{
  "num_attention_heads": 4,
  "head_dim": 64,
  "intermediate_size": 896,
  "norm": "rmsnorm",
  "rope_theta": 10000.0,
  "tie_word_embeddings": false,
  "parallel_block": false,
  "init": "normal",
  "beta1": 0.9,
  "lr_head": 0.00559,
  "doc_mask": false
}
MLP neurons of a small language model. Each row is named by its layer, matrix (gate and up: input weights) and neuron, and shows model dimensions 16-143. Each number is 500 + 25 x the weight over its row's rms, rounded and kept within 0 to 999. Numbers have three digits each. A neuron's up and down rows have the sign that makes its largest values positive.
After each neuron's rows, "fires on" lists the tokens most often at its 100 highest values on Wikipedia text that the model never trained on.

L8.gate12:458483516540499522487508479456453485503490493487495489477441505466489511494505494467470470466507494479452493465491460535522476524482492511495532513490484490497535517477473487536519474513477503520484536543498510517509475533557469512467518476504482475515517495427495518508482530482485476460475477464432468492490539544486457477526477523461528530498514517514496489525551538515472511490508
L8.up12:513480547519522509530486497458470457522461499522508472501480487466462516499534453450464533483493511459468509466488483510493454532491497477485541507488520508527560501523466507484506487503484483506530503497517495474546469528554499489472505497495490482518528513482503521484515458490491476503460489469472505483480525524496455472535498501442517509529514521504502504504524510511439507490517
fires on: "ie", "de", "e", " ide", " De", " sim"

L2.gate635:470430464479482521539468502527503505530534490521498550526464519490486478469471503492502489491448460455494463460481489477521492471463488478493527488484516471501501486519468482522488482507524477508502553549499483483467510481497458457517513507447529499475566509530506470510504453494513505524491468456471464505510505533465497489519471538526472501447530493510517492496511482478468481513476
L2.up635:509505487453573503499465516493558535507540463514479464528507505528498499507503497535518523529509467497490509498550496522502469508537553487488478486510511472488520488506500478523424486522479483521521482507514516502529505521489500492499463510489493494536511507489512489495532477515493494512484508498477510513498514471489528553530518502523499488477484519516460513480476506477488546501504
fires on: "-s", "-c", "-b", "-C", "-l", "-p"

L2.gate520:521512490492490513503524520502560561498506495513530523512482524527552473469543507515518519514533492472510543490452493495544481524492515544552493509499551475505531528481523459510476500480503467475536455510476485454536484543513485524458495569501514537521495476515502528525502515486511493450486503511494539520479483469504522499466498500463541494531492460503515452501514468500499483505451
L2.up520:496473460508512526509496522550477561454527497512491539526462483501473482485496495523520490482484514473479488484521527509505463485482487484519527462509440508514516493498485472494497528481525470459451503489461499456473509515531479482494472504490513447492485464487509546506505530516510498466493464481477529513489507476444491491529474488475518478493515494538520486515508511541482464491501
fires on: "===\n\n", "'\n", " ===\n\n", "\n", ")\n", "====\n\n"

L18.gate253:534530497509513502488496512477470456455526494492499498519520544509527455506519521528462474495515530452486485477505493493516489497547522455543447509510502464511584522515498477522452492519474471507494550505496515486481560534529488494486490540490484541510506537486490497501534526562531506482535476553480498493518497477514456484530499504532507479525504531528470489504530514531488498498438
L18.up253:477489510481555506471469486480480510478490529516536523499446491474553488503523531486549484483493495533485505493465522503483496469515504529549482492507499494509521504467475519514550473488519520506490535523459503564498525519500547512507477497512514505512512488494508525485524513522497530504508521528509536478434471538523488510509506503492539481460501517507480508530511510516496494522546
fires on: " s", " L", " d", " K", " l"

L3.gate550:501483484507483495437479473467487545453537518532482493525497486500525447512504531522478480478490495496482484489511505497480513497484494538473520524453533497490498541518503531463502491505435471455534469529444516489516495532479458471516505491479474490560464511480462498475522509497499480510452466533450474503512528477526537489449524493487512513536505527450498470515486491508482495464478
L3.up550:517495519518477528481511494485460522476481527520465481499501515492483512511521556509505505518462469501515503474525512541481514506483462524482470554489499499465485531509469464514518507494476487466490539491497530476497448499491519525558544548534487525495507505501483490514478450522503488510437502507503505533508516522537518504472494467481463533525507457526488523556463516506484524498475
fires on: " building", " school", " community", " hous", " village", " house"

L21.gate360:510502466503534489501459516538486514439512526548472548516483480491515525471488513483514473483491525523462507490505484469535503504489533515505476501510461489453514520523521502555469487474493479465504512455479507464478456503476509519517532520487498501525533489467538474550487486499520494501495514520506435485528529470521501495517510467513477490532511514488475484527500490509429531509514
L21.up360:509536501527507474500530472521462475506488523511477504486520507520491515473512487451498512515465468473479491514508479503511476517520503503548521519504534495508489503472491527495488461529480487515537488492482536458500515561504509457480552470528535511540490512499486480500488494571510483524482453481471500501504479481480487545566490495539520528490461502435471485535519503504535472495513
fires on: ".", ",", "l", "v"

L6.gate277:543499489475441520541497524523519499477479492501513524552505506478554481500480480463492501488554505504512536480467514488555443507521504496495500519475503502501509473488490516496490528497498513509502527497460475493489490513474494492491481441494524437511529485521525479528504490434497518507523514504462500494468466504492527475475505498501480554506508497569536526553502545478497478540505
L6.up277:498522514484476498514533475487465485514475527459507496509524509492478529510526494457496492511517518501484472531517465493507499498534464523475501473509504504472504482452504518450533522491549520526506502476536502449493511525484480536562500501504492530533490507479464464476520463493519487511476516527477525506477493460539510465492499500502483511501495503465526495560536500498490532510516
fires on: " to", "ent", "ource", " code", "ides"

L2.gate341:441466480509517529521475513525498518510524488514533520518494528455524496527523504476516463518448483473490520518492498480534499495494502500495501500484466467480505498486471501531457493513507484526514546520454513495429465498498489483488539523542517445487522497512501462540524467480504456537523503441461459505534499517508445513519509517547479456484539476519479487530490499472476513526509
L2.up341:499511499427516477517448476479496508492554505503482517522460488473511500473522542537516516501503458489499512487545525501525466456532462485534510512494539528456468442492428525514485523524508485488467471513495483532464527510466476452472482468498494506564539516494504501477500508495497490544487502495507513512492525533452509489509487482513486467503491506513456476524490474500469518494506
fires on: "-s", "-f", "-t", "-w", "-p", "-P"

L22.gate535:490491519540471516497495508524468476470534482526489487484496501489498527483512483486520492514490483439476464500514475520574501509520489490505514521512502515490525497542492519488496461514450480495520533479484538491537474517467500505491503484484500511486485481460501542557501544496538474479495472495473433537511527542491493499460465480518512476529562488557514456528506485446476517531500
L22.up535:496496492480483512526499496515501502534478512472525483488545539558480534457483489473502518493515510537487435449465480506465536553493494497472468449510557525537491484516507500487483496443497486538533522486533522465491547504485489513519492546513524541477560529503513499518519493482478496496505505512478542478519516504508490440526506527481477492506468541504500523517480517487411525492476
fires on: "19", ".", " "

L3.gate634:472505528515500540506482504507476522524473524485534508483527492490463481492492478444500496464529477525526486469538509530496469511474526502502530526497481452514495482487527476549517487499469494493489528481501475454499522469497482549481473479554497489489466488505503515523478528474516487499519475500473463513524496519468464473505509524550485524532472507421521468525505532525452500486503
L3.up634:489483478456492459496449470476554461509527514498538508534471476491516508505484482483536475496487524513467498476486495496512493446467485475503518507489554506492532494480516504516465511481501534466496505491562488473513488476518486449494463511460438518497494519458502534522457508483529468530493478483460506524500513486526513446482484514511478484526491460466472471452497550518502503506502
fires on: "a", "if", "ar", "re", "ed", "au"

L8.gate563:486552504523489513520565484489464502498515519519468506543489498520506492518513483495524498494539454516487452512494477465502499527487485475496500469505523476508520484480522499556484504501472542480509494546534495521484535509525551470496492480486520511510540507509531505524509521488490528499545518507477501528492485585571504511539507478489530468469514513495469512500495498483541529496504
L8.up563:567494495471516508477517498498553483530495489513468482473507547539510503520517501504452472531481490522515532521464519505484529466549499493488502518488509508519496511506533525486511474473474495519457518501510511530493510524525507530573489497502479483524450524487479476469552479442471507508498481445502521480513491501526493471496501490512497505471492543520501518524460476463507565447496
fires on: ",", " of", " several", " other", " This"

L3.gate573:532484500530523497476507461507509508504472489504513489463524499540476531507476501497523488568515439482506533508489482501500468508496486520537498539481468476484537509533449446547508471517487507494503545494537543534515473495544484493498539500497538495514482529503508488517477515502506534508501478474478477472473473524479497489487498482456458520523504532517500500553513529477476520528528
L3.up573:464528517492456507521498509479515465542466515538493522499513500502503480492520521481466477476522527464484489509472440562519519492510470494529501510488536514509519494532437501488484475522519542515513496534461509460528486515517506510477553526522499490478530514510489551489476506502517459525495527474479507482527454547507513482480482531473497519493522474473517499516560502506483465520475
fires on: "e", "de", "we", "ude", "oun", " him"

L21.gate655:452535462523454512463468475501492477509561489492482492447483531493505475508481519505470533472497508446472477475483462480525471525526504514525522515488483486493466484502500471482449503504461475519516551512499513484511509540460457503460497500482520510505534495474530533533529524498503521513514478470465433492488471486510460497538528497514513521547547479510520449533498524521487546483505
L21.up655:517531470503486497480481488499502460538483532513494517479539489494512479443527476476519470456572486541516520518483544509477540486511517513487507462496497453481498464493484473464457510470527485510512501503487509489471532492491536485523494476472532544484548517476524492496509499483491500474496493517516507497494502518518568477501540478528479513444480471485528487506509532519507513462443
fires on: " ", "20", "19", "–", "15"

L2.gate230:517495473530522495511526545518504534499537471507508503492491492486510488525523506512528475468483514484496462495510498508474530461512534512501474502503483486502483534497514459491484468472541471486525493520457535479506510476582485527448514557520501479523515490461492519514522571511500460474524482506485499483496526495462504484544498501425544529484440465512531512495483541474491520518503
L2.up230:518507493500496500498523562543467520520519507529528529508513474428546534530522516484481457450442540491475482486509468481518480488443538540508464536521481546491491476523523452483455483501549444486502523514471497469494483501514450536482519502482522491495483494501512524502482519484491453496534487508469525532500510436498500443501494487479483521511541508504555555504498494496487484482504
fires on: "\n", "ay", ")\n", "y", "ed", "ost"

L3.gate210:519467470480514526517469509499566491508528489511521533494496468498478480500524494473532469511523521482532476481539515507491494476477486546488492476512515520513480521490534473535501542478469502458503508517485490505479528459520488523512496443465450525536500510465459503498505503493509505475542477472515515498492471508484452485517443524492485522477464487486525514517471476501503512495511
L3.up210:526424493476499542491553515483530463497482493495481480531485531491466457433495498454472469507480485488495531498541489514487495476501539513522550519491488470484509499505556453537526477483496495439484520478460479478490494492520477505504488473480505495519528522520476503493516520526465506535475470481478529487500510474517493464503481507510514499501486477503517493498511531530522466499509
fires on: "is", "ic", "ris", "et", "ent", "ins"

L2.gate620:502489513537466454497479515501512575509513511488507503460528517536494491484474517494524489516482503490510476510472508525498521484487515518523469483481502489490505466498577502539501496497470502488452471444500486518521525555507504541454508512498526502526492489503529511501530526483480509517532481509536499484513497539492521505442546477438539556517511506462509450530513512519505507487493
L2.up620:473482495492496504516474566530458496478507469506519500491479504501494511466521484494458533484525473478499470486532537467499482501547528498524509489520539520501485463495537488526479481448450458491531466483506498535512482515467511529507495509460489489496465476500534532489491503477467486520485503497503513454490502560516490558445516424482495484437555503490516516477511488505491482462519
fires on: "ock", "26", " Rock", "ick", "art", "ck"

L22.gate208:471538472501500478489513481455482508528526488497501500511449541442457520485517534507502483481524540508450492514516482522504513529507504489506520499529482486518502509521474490505471492492476488482534464491465494498523522456469525472475495486502510479516511539471492482544518472480507499481503456484509499483492512506530518518520492503490495497496536467504494477502542519557538527469482
L22.up208:474494527493491468494542460484494488470488510526500509475447502528490549487513553519506502510515508494451480461515518528493515480503529496514506488516482502528493517477491497511481507477502506487523453518496540486506475479515509432506510513507494513503487513503480523507465488480475523553538486501521461544467541477504485494465520521534501523510522483498479466523505502506521522464528
fires on: " A", " a", "-"

L8.gate122:465483510491486514455513438505471517505450466551519503506495471521497493501457519494542483471489526491493552485490462517510523532457481522480553484487520473546492469481481469504490504490542493477499501509542536539522511550518502487468487521473458482506504495497468525532548523487502511474520513483477506509495474519499509529516512530523532463446489471473503516501512514528521465481480
L8.up122:509482505467491470488476506535514491514500475472518505452445492525484498536465516529509494492489454546513482535505492484494494477490469460471519515525496466534528504493514490515514489482480512543472534521532512463514491479503556471501475522490479456533457481460526546478526512511523473527520517528500532500520531522464506522435496517506484485484464510518481508509529572488554478477495
fires on: " a", "–", " an", "ated"

L18.gate392:510473449480527441463495525519509497533523534478548505486548512503477501449484490482426488503495507458464529519556502471478527496491495504483493503492510479517488512538501475523499492459507525493487514490490459474470471479484555536513500445476515473530466511494480521510505527493502527468467486545508482519511529483493491516553505483504463465498494476476521488553525515527446533482505
L18.up392:515498489492459512514495479536488456517474477532524503536541485517528496475456499503473442512547529502487504498503516479488471502518497526492503486471512521479495493537533499511463514524527477438496474488506490513525558467528490497542483477489498556463458497508486549499520463501475440509519542481471462523469479475507480489529485553547428515512498502486507457539516467513512479463504
fires on: ".", "s", " series", "lect", "at"

L15.gate881:472498493512536510512486533513533488471498461512524523497498530502522528490520533476519536465529527526501502543482514499526476510477518487542526473497487458489510490492511529504462448513524460475508501487520497540510467458492502531533558474517501464529497505512485477498496497494530477499494529519468464524463509546505526529522506463505469468518501511454497484505546503555460510469491
L15.up881:502550531499502469525504520551521485536471491529493481527488494476526502516526507536514514482467476507509491497488479513516475503511533485535485532487490478480484487502527538465492482530513444495544474508476503474483486510491545510492439491520540493509530521481517463494509484527496477557504464505496496453512506516540516476500475426501488483520463538503511543512544528532483499470505
fires on: " (", "v", ":", ",", "oc"

L3.gate29:513495474496490543497498527483484474490497499514489517470492501518492459492487514450496479482479528520517523492487560540497481470500462527501525494487479435488492496516529477540517490484461466466519503488492509462476510450517503512505530497472490513456508498519495513523505528495537460483505460522501499482544489483458453488486463541508470523512498420490535501541514510459435484497503
L3.up29:536506495448446534510495524501469539471471490513460507521512552522460505521511509528476498510506513481494487507490541530496505508512544508497508448507517528507451536516477501535521522459512516499551466466479458470509463494465496507469513482483490521480450533488496512495540510484464477479429498506486495501500530462525497486505488516524526527483490503498485505470511482506456506466461
fires on: "ic", "ay", "ent", "y", "ick"

L2.gate737:493519485491511519506484479516560533531521519508487492464468476473475506522481515523507493490490493490455460514469501513517474516515505536528508563465506512470509533498510463526505507499478528492535487494521509527483484499455458478505519485517482484460509534511466481525501521484517506489481492510460482479503507550486490507483557494514487507530500468513509499521505528536493523506520
L2.up737:478536508464481505494472519497488506494505540471487500496524492464494514478527467491484494505510495493468519505513513533472515538511483474511524520499494526545514490447526498467542493483494539542510492541525485575473515471458474534531466494500453489495496483486493477531529500502497503535469478515492533471466555480472491526494481550551509474483493488529535478504542536468499543463508
fires on: "=", " States"

L2.gate853:486488427505524516511488539454527536474518493511456479539461468506487504496513478522513502478479484513523514482505532498538495493530493463502514508481516468513488511500526497516470443520438452496507473519475481506479487512511493478497494491436530464515531524482490502507530485466496473513559484496488466526485512513498543493483498499455487532452497530494462522527485506481470482507477
L2.up853:494476426512486535505501528495482497499523489473510476531482520509480491522499492571482564487513486505506485488497492443502465455556508507500484509509545509514531505483488487525465499530523503495508500526481490471484516526494483488475497517509519510523483538498455497481545539517495480453518499530482504507467497482448554544519518496432529509466491531475481528518532503516498483511469
fires on: " film", "-c", "-C", " Film", "ec", "ilm"

L3.gate747:492499485491464509486472492501539509533488493517494522515499487499506500543492485534484487482488555485491515503478493522481516453470463520496554543473527497486493489488490492519523456468482513530485517503519494514499476482489479528542526519500494492494482482466482537511466457460501486569472484498538481494513508529521473507500515510493517469481502493441494506520517487439482503517469
L3.up747:517573473463509541503492504501522492463496519491508479519483482484467489535501533515501515524512481516529499493524487460521485538453472549500494485502540507492506505451525562491483520504471470443506516510518470474498546504533477455492483465491453493574518503529506512473509512483518532545502529510458509511519506461488533523517504505463500481503468499509526511522513466485438501513493
fires on: "ic", "es", "is", "or", "as"

L3.gate44:519477464516497485470469484496519499495486467494450478515501497461503448429480484526510479479506486519477527509481531506511479522490496484525560527511490492500490535498516475547517487447528514507489472481504510517502485531487463519496524515492441538431497489483493498550542512461456484498511493462538477468547470545535480503527486524518506498509528498464500520486527533496476500530523
L3.up44:524451497478471499499536511526533522509489463497501521521509501462480498474472538510502497520484500522469499499499493510474495485513511500510494504523498464549466540541498459486535490502515478483493467497483501480507482524492485519501526511518435523483485461458495555503512499501454465481492552499533526486513484500504491470469509497500506572500514430478472512514520515525475512516466
fires on: " years", " days", " year", " day", " months", " week"

L3.gate194:446475488447481512489485499468504473491517520502481499460484484479517484493467498490527510416460526527481509493517501544494442552433487521480547508508490500509504482468518468507476515488476484541527525499459483514537506488499490527493521514504489483516513445513471521548517490486473465512472514492493518476556506513472440529502532542524526500492495463498557498493531541502512509470463
L3.up194:455501481482507520466474506482472472491487445508507514519544470497514487494460528493485512531546451506490517504481478521501472506516482491504530509472522524494501463513519507517502501468495497452488497491505488500525478489528480547538497510512500513446478473475553524486458443517486485499489477499473525474461490523512454504511473496550466527470509515515486462506473524515496506524509
fires on: "ar", "ory", "os", "y", "et", "en"

L8.gate893:461518460503498496499519480476506518491486474497504512524476487530481514484449530511512515475481548490486509480489486515519484485460531467494496444476493500494526504504493515498460480500520454502546513512447510518501514478523489513485519492530474518480525537526486499518537483469473542480485467502466491521467486549533554483483483508447480511470502491446505486500516493535521527498485
L8.up893:528529521467483483464494489555509591480527518471524515463516504563521522484510506540522496501496485518479499507482503508499494531515510496509519473477490478449527556462515479490481480467475452523495498467482526488521482487490525499476550508490504530505524502485501454498520465530505491524502505512483526477452531515485513529487525552497454457499513459548537467485512534498507471504515
fires on: " a", " an", " A", "A", " were"

L16.gate597:463500445480467474528484507515495541492497510498438528498522465480515499453499537493548450471535452445499509489497462488499512517513532478496487476521489511532538519545496515522533502460479437457558507484503473490523510506492496524529455496538500518511544455510505567465506509539495494494502502485494510498493519469490495491501535521470533554475479505528497511484502482495478492521516
L16.up597:511511479497536465457444470462508532533494525501485517522481502511539502444492511506501452520538505520472502568494509537493460502491493523501495485527485512489501518492545477519532530524540503436493522490454501509511488460519505479477515506518518508517494484503499533504506497485495494508501488528491497502520534496487475501467500507495498551490469437468514540476465505502521511470495
fires on: "S", " aut", "4", "urs", "ir", "(s"

L22.gate811:454502484533526498480485481473537508484528495526516486506482466527541494472530544503497471494513535446479532508482442508500509508548497477538501497519462473461499456456510478505489496489428509480527520504519526481538485553476449507531485519502496509505522520511486527502523497504504509533496469499457465524500488499480465485482519494466489496554478504576487492507493506533502550496488
L22.up811:492513498501492486480503480509523489545525481512475492467513468531503507521529553527473527503572522486529540482438458490482464508492499489499484476512492517479518518468513510417469511454489478482518469490490428464515523524502515484527477497522475488536522482463523557504540504491525494482464457483511491519487460528472493490499550473501531527502508565516504500522506493503512554520474
fires on: " ", "–", " fin", "19", "20"

L2.gate308:502527502526486504455491547493437509496526485543484476491472492518536489580504511527520488504517522489511466497536449552487507518524545512487505482512492461478493558490480495483452512477476498486470492530493473473476542476502470473456490536482523495530525472502488526505509513468518473494487493470467492524523562500488504513510502484454511473478527501445547515536500501511490478537522
L2.up308:490456509525528509491539513506511504455477480466477495465488494542490481517504515533483501503508506511515438507493498508488446542527520506474518528518468483469532488457473495479490550519490506496475485526512526454498511481529500502465475505513510512505525481545523510497507512511491493479485496520501474522521509486471503521515500474525520510511570495510552506483526489525516497523516
fires on: "es", "ed", "ing", "ens", "e", "on"

L2.gate472:498511508542501470494511529481487505477487483494493507530520530475506539510510555500480508496529537457496530479483506508509470498530501539510500454485557481490493441468521458494473519502472485542491481488491483499509481542493527505482465486497550514517500479468483488511515532477482515472543468480470512503494501508497515581457476487442480545492478527482505482542515499499515453451530
L2.up472:513519471478485483534491519510515516463469489513483490479490524518467519491544517514485517488553503505438493477505489528516477467491456556524489482426513483513468499522526446475504515537436459492497450488514507480502493491524493488475514555489543481520483487491481502497491551497495490555480509509527517472491514533496495527468533514440485548506514529505535486479514484543513497499532
fires on: "ick", " back", " Rock", "ock", "art", " Wood"

L16.gate479:474441450541475510469555488513521511499531489477479470520540493488494490435499499477493512491490462494503521516458472495496488529545488497514541521474471481541464548491519523517503513439481538474535503506495485523478526495493464516513505510445524511435503524463550502493523483461486468496487501514512487471470513531528492518527475537458489481503528514533482494497523541540504459468447
L16.up479:457502475475505501471484532525475462516517478510497522533511471494511482484526457514479525519467475499510502475474493508499469460463446504509513500484536466516472530491484547507569542437503469534544520461499521480496501513512511456492487476495491507487471502478534499476491510487526462475482516492516500478518502514464515446521524477526499551492551481454481485481511544503542516530501
fires on: " days", " years", "s", " time", "ly", " times"

L3.gate712:457494481500476512503516478524505489520490528498475474543483477492542468510486581536505454452478488523487462527510509530510525512499508488548504536453526459482483539513469488516498503476527538467496484494465507523495481492490420497508475505504449471514535452504490527509481503505509498508470476515459486519482543523536542515502524470459541541503483497508501482521520527496500516482534
L3.up712:514485524489481517547502485501512533524509540460516492494456534496544500518462544545524519458490471527465499479500523527471502534540524497515470509497526457472523482537475494476485475518504469552492505486501516503463524456468483489469498480486529492508492532500497503500531474489503494534466470505472510470498537514517499561500531503455494496542504486511541498524485553536507527515570
fires on: " States", "ian", "rian", "ese", "ish", " Italian"

L21.gate114:491546552502526476490479525498449468514546479459487490518501489478480485446484534488508488527507505453489468480525459542548477511485513515498525522491476528440527525509494452502524481504444503537548496501540521535540492513477462515462548478514500500504528499526529520495516507520505468526514481515528469494501517501529485480483464518503482538548478527562530459500501514526535512479480
L21.up114:488522468430519516488512452530554492494490495516513515507518531516505514515484500516504452518533525530511522488508478543496499483498486497500458504523498506470495477459533467451485519513498533501493513502480479482455555488515517505547510482527523489546510536526495525514505528518518476528479497485479489497511447507528497499484491492493483489493464488533547485503503485532488477501487
fires on: "-", " ", "19", "/", "–", " \""

L2.gate442:511450481500494541527496490515520515492492492485494518509466502482486497543497480526540498507487490477456496494510500494514535536541531506529459515477537488503534516518506501484497491486511501475524523494455498547476453516497464481497511484454543471481525510476472500502518538471562492523495492502520479484462519527518529552502532466501485538489503523537511518499520531499475485520486
L2.up442:514483444524486523545498545485509552543529486475496523514463471484472502535493514523470511494496489493480494514517510465520495487529506496520494505514530510510529491468509498502465451497471456525516461504484487520460499466494495502499493471451543463504488520530456503481531541443517439485494471491491486480503542498523509504513515474448514506499518540481547513516514493472509506506495
fires on: "ic", "ec"

L16.gate198:520509459495512495497514481473523525467472540514471497513485479498515477503489489522491523488536491488491515471529477480480490528512496495528516479507490488546550525477540508511457506477517493475511511528476499488456503519473513494546463498484467504495522487476505545561487504487518471502510474492474474491521507512552467517521529525529514490489499543530514487491503489553522515440513
L16.up198:518498469529465487475490487534518457460509498472508512553546535515494495484523494541488492505491489504541495492482477475498485460496484493476531506518458482505501541510499527506477475527495517476495483515487511495498466501539507494568498469471428450506468545501523465486509522525548534514523518493493503534499513483518474491481501494485503480488487494556531524461454508531497468478529
fires on: ","

L2.gate524:512498502531507535467510491501441506499533494533464480504477490491495496540487503511543501443510480520472487495487500518509517519457498503507466545488543466504543505504535501474467475462479510509512481498466501484524494544476512485472490487497473500486542511480494493516464469512482514522522488496493474498537532545459460523437453480545492565471497452515468520523500507465463490506488
L2.up524:505473481488471554485476544510514466479501491518511508488487537521418481529484470501509503476444498462454441482505505493512458490504491505509469511490485477514516496482531526493443491498469449499513527562481458529485457470462501508467497499480463516473487487481505511528480527489510527531483491514490513434491515479471515513446470502523511477412519473498496503510499487524484491453531
fires on: " known", " early", " associ", "ometimes", "arly", " similar"

L11.gate790:494497459551483501481556445468460504512493504504544493486502532507498465500491471452492471459510528516494521496493518489484495495543499483487558488509518525500564483516492492490484514497492527493498514519483478506506498497445501473492534496472534529490490478486521522499563526527460548485509515534502496523482462453480473490526497486498506488521525495482490496470512526491508511478497
L11.up790:500534500486458502480465514534546485494465481479487463497500503498513487508481489470510519510531534532505539526494514463487490500530492548474446463510508472567490487504501528499502481434477492421503495482493463505491526533507522502511503494539471479503494497492493478469487508547503517457513492477527494513503455513474453510479477512502461552477496512475515540469460496504480463521454
fires on: " program", " fund", "im", " determ", "a", " sim"

L3.gate830:472490492524471538453505480498480488502459522501470523500537445494538513463488483563493453472489513489495516503508502470506481505472460504480500536468506503468477481536498513545486504506500515471517547525533479563483453497506465458511480507515492500512456495510464494506477508468526495510486478510497482501505518508488484496477510492496486467502483505435462499478488486483512508484488
L3.up830:504500465477484532474530498516476501465498499507485490504503509473490459511487513453515508490497464494511483480488516482493487556489487474499500537505473557488514533457496467483513531508467457470541502524514492442498464519500526403480519483449471495484501509514503496510504499512498503466497491503526512465541465484489446487530511506517489522480535507449529505475528451490505526497509
fires on: "or", "is", "y", "idge", "im", "em"

L2.gate718:527509481553535542505497528494505514490461541481496537513437474500497522548505509497515459474520519482504486506520506467505475488524528501515502501513532491480519523493515515535479484493481494498524447498465463542469450492466467494523481448472525474502478517516462517488526533451503474461496491486468476507480519500481492500468502506463498501482496494491538520511584494483506472501494
L2.up718:541503487523515571538518520499506514503492535491505513517467501496490537565507508552531513483521504474445458512536498476499502494534518485504486479489519506470538544511516511498496474492490481528498454515491497492441449509462432492523499485486529496486484514497457539513512525468535467467487490509506486499502492508515489534452542454471506532464490473457515549512539485496476477504479
fires on: "ic", "ric", "olic"

L2.gate277:528498478528528518474477479510476519477491520522487478482487537458537524476499472531494537488475532478469495494507502499501477523478519536512473515502485508524520536488508520505485472515471451525520543552502485527490515446480475487452522502498537494493531486525492499501490552495508499506481488537466493517510479496531499525555512463487504529501475505582553506507508503470489500498484
L2.up277:474485495522544483515455494506527526459476451454551484511489522471536483456519510479473513511499519503477496432457483500500440483501471521516530486507488476448485528442505514519481494529490450505526504516469477471502508554543465498526505488497505451511518502545491502518502550455505506532460493529490510505496490529509538524474514477511513504499509467507526455516499480565506502510537
fires on: "ation", "es", "ios", "ations", "ens", "ece"

L2.gate67:502499475512505519482523536505482526462490486486475472465473499483489449531499496523494475497511500490459459479485485515488487474480521483500511482542463446480498546473488510519548488477494497526527537524491493488484500471542478460454524471510524501495500468497496547510524529453512466519513462483476482540509536509473500480509530476467542504508485522531536544497484499531497484468518
L2.up67:506503473498542533482514485520478491497490518475514494471510532497537516500476489493508467424440518495508479491503489504491518468466502480494508498499488490508544499490495517479448489543437496479466514498509475481514515488562517506504497534487545481513522474506488479528473521472488502527462474503503473481512494494478497545546515511457459517544481446511467462516485551505473503492489
fires on: "es", "ed", "ated", "ens"

L3.gate892:487546467524501499504524528483497535511502510472496533527497537543552461493522549488510526476537533519480492514512500495505507525508519526540484462490507513517496546474497542494480509472486466459497485426475510588503485516499492508516472490491491512479545484523482535481525522481508477473480550519487525504480512512487545535497533532493542442509474518511527527496512478512502514519491
L3.up892:459509533524474498477532539477545490514462542536520498476511485496478484491516485483558470480497516527499464525507452517477507490519545523493485488509524511516522500482559548516466505497473473532490441522507489446510499520491531486495504507528516476491474488473496440514496520500498481460517488492499498526486490504521500459516536511458488488518535512476500503527511454502504512498505
fires on: "ord", "ite", "ate", "ation", "ists"

L6.gate87:518522471509509478489485504479480504501521512489471480491502521534517534473473531517466481514499482487533513464509520509513473490562492500521539484484505479497479506493492469503487501501480505499468504514484419496496488492485520482503526465509489535516515511482486518517494532471496467486507514499515485490473470522492496514440499458521489535469461460515460489519524513535512488488475
L6.up87:482523461503508496546465482531497510453482507543496534500555493480498522458498492539518488528529501462486480513489540474442504501514462512525494526502530495487493492508458496555526534498482487505508454504506498489492524530525454537504487502510495506510549453517511517497495530460463493474461473501488521469530499489494504497497506498509505573511495473473512525506541537496499535532504
fires on: "uck", "ick", "ack", " back", "ived", "kin"

L3.gate245:454500485478498507529504473491528536497486472515540540498495468488510475530511511462508481520526550448475473506516516518530496503508508493501580450494511486493482512511502475494547520466517498562513483534489541514463437498475487533492482489460502488493526461465509506493490481450550497498498443459488494487535522531475441523518513512516472521524491456448492479518525523522508519500511
L3.up245:512527514490435466468487479489481508498529512520495506492472523467581477452507530491471503526467516468506501509515481494463485436480547535495503500517493465530462503524469494512489503521470493438470493515451483449497461495518457494478499479490515486516491480513477520510498484483479485495520481471494499499479498482505489472487507494501548503513469467462497495473499513539494535499500
fires on: " met", "oke", " Sat", " Aust", " Scott", " sat"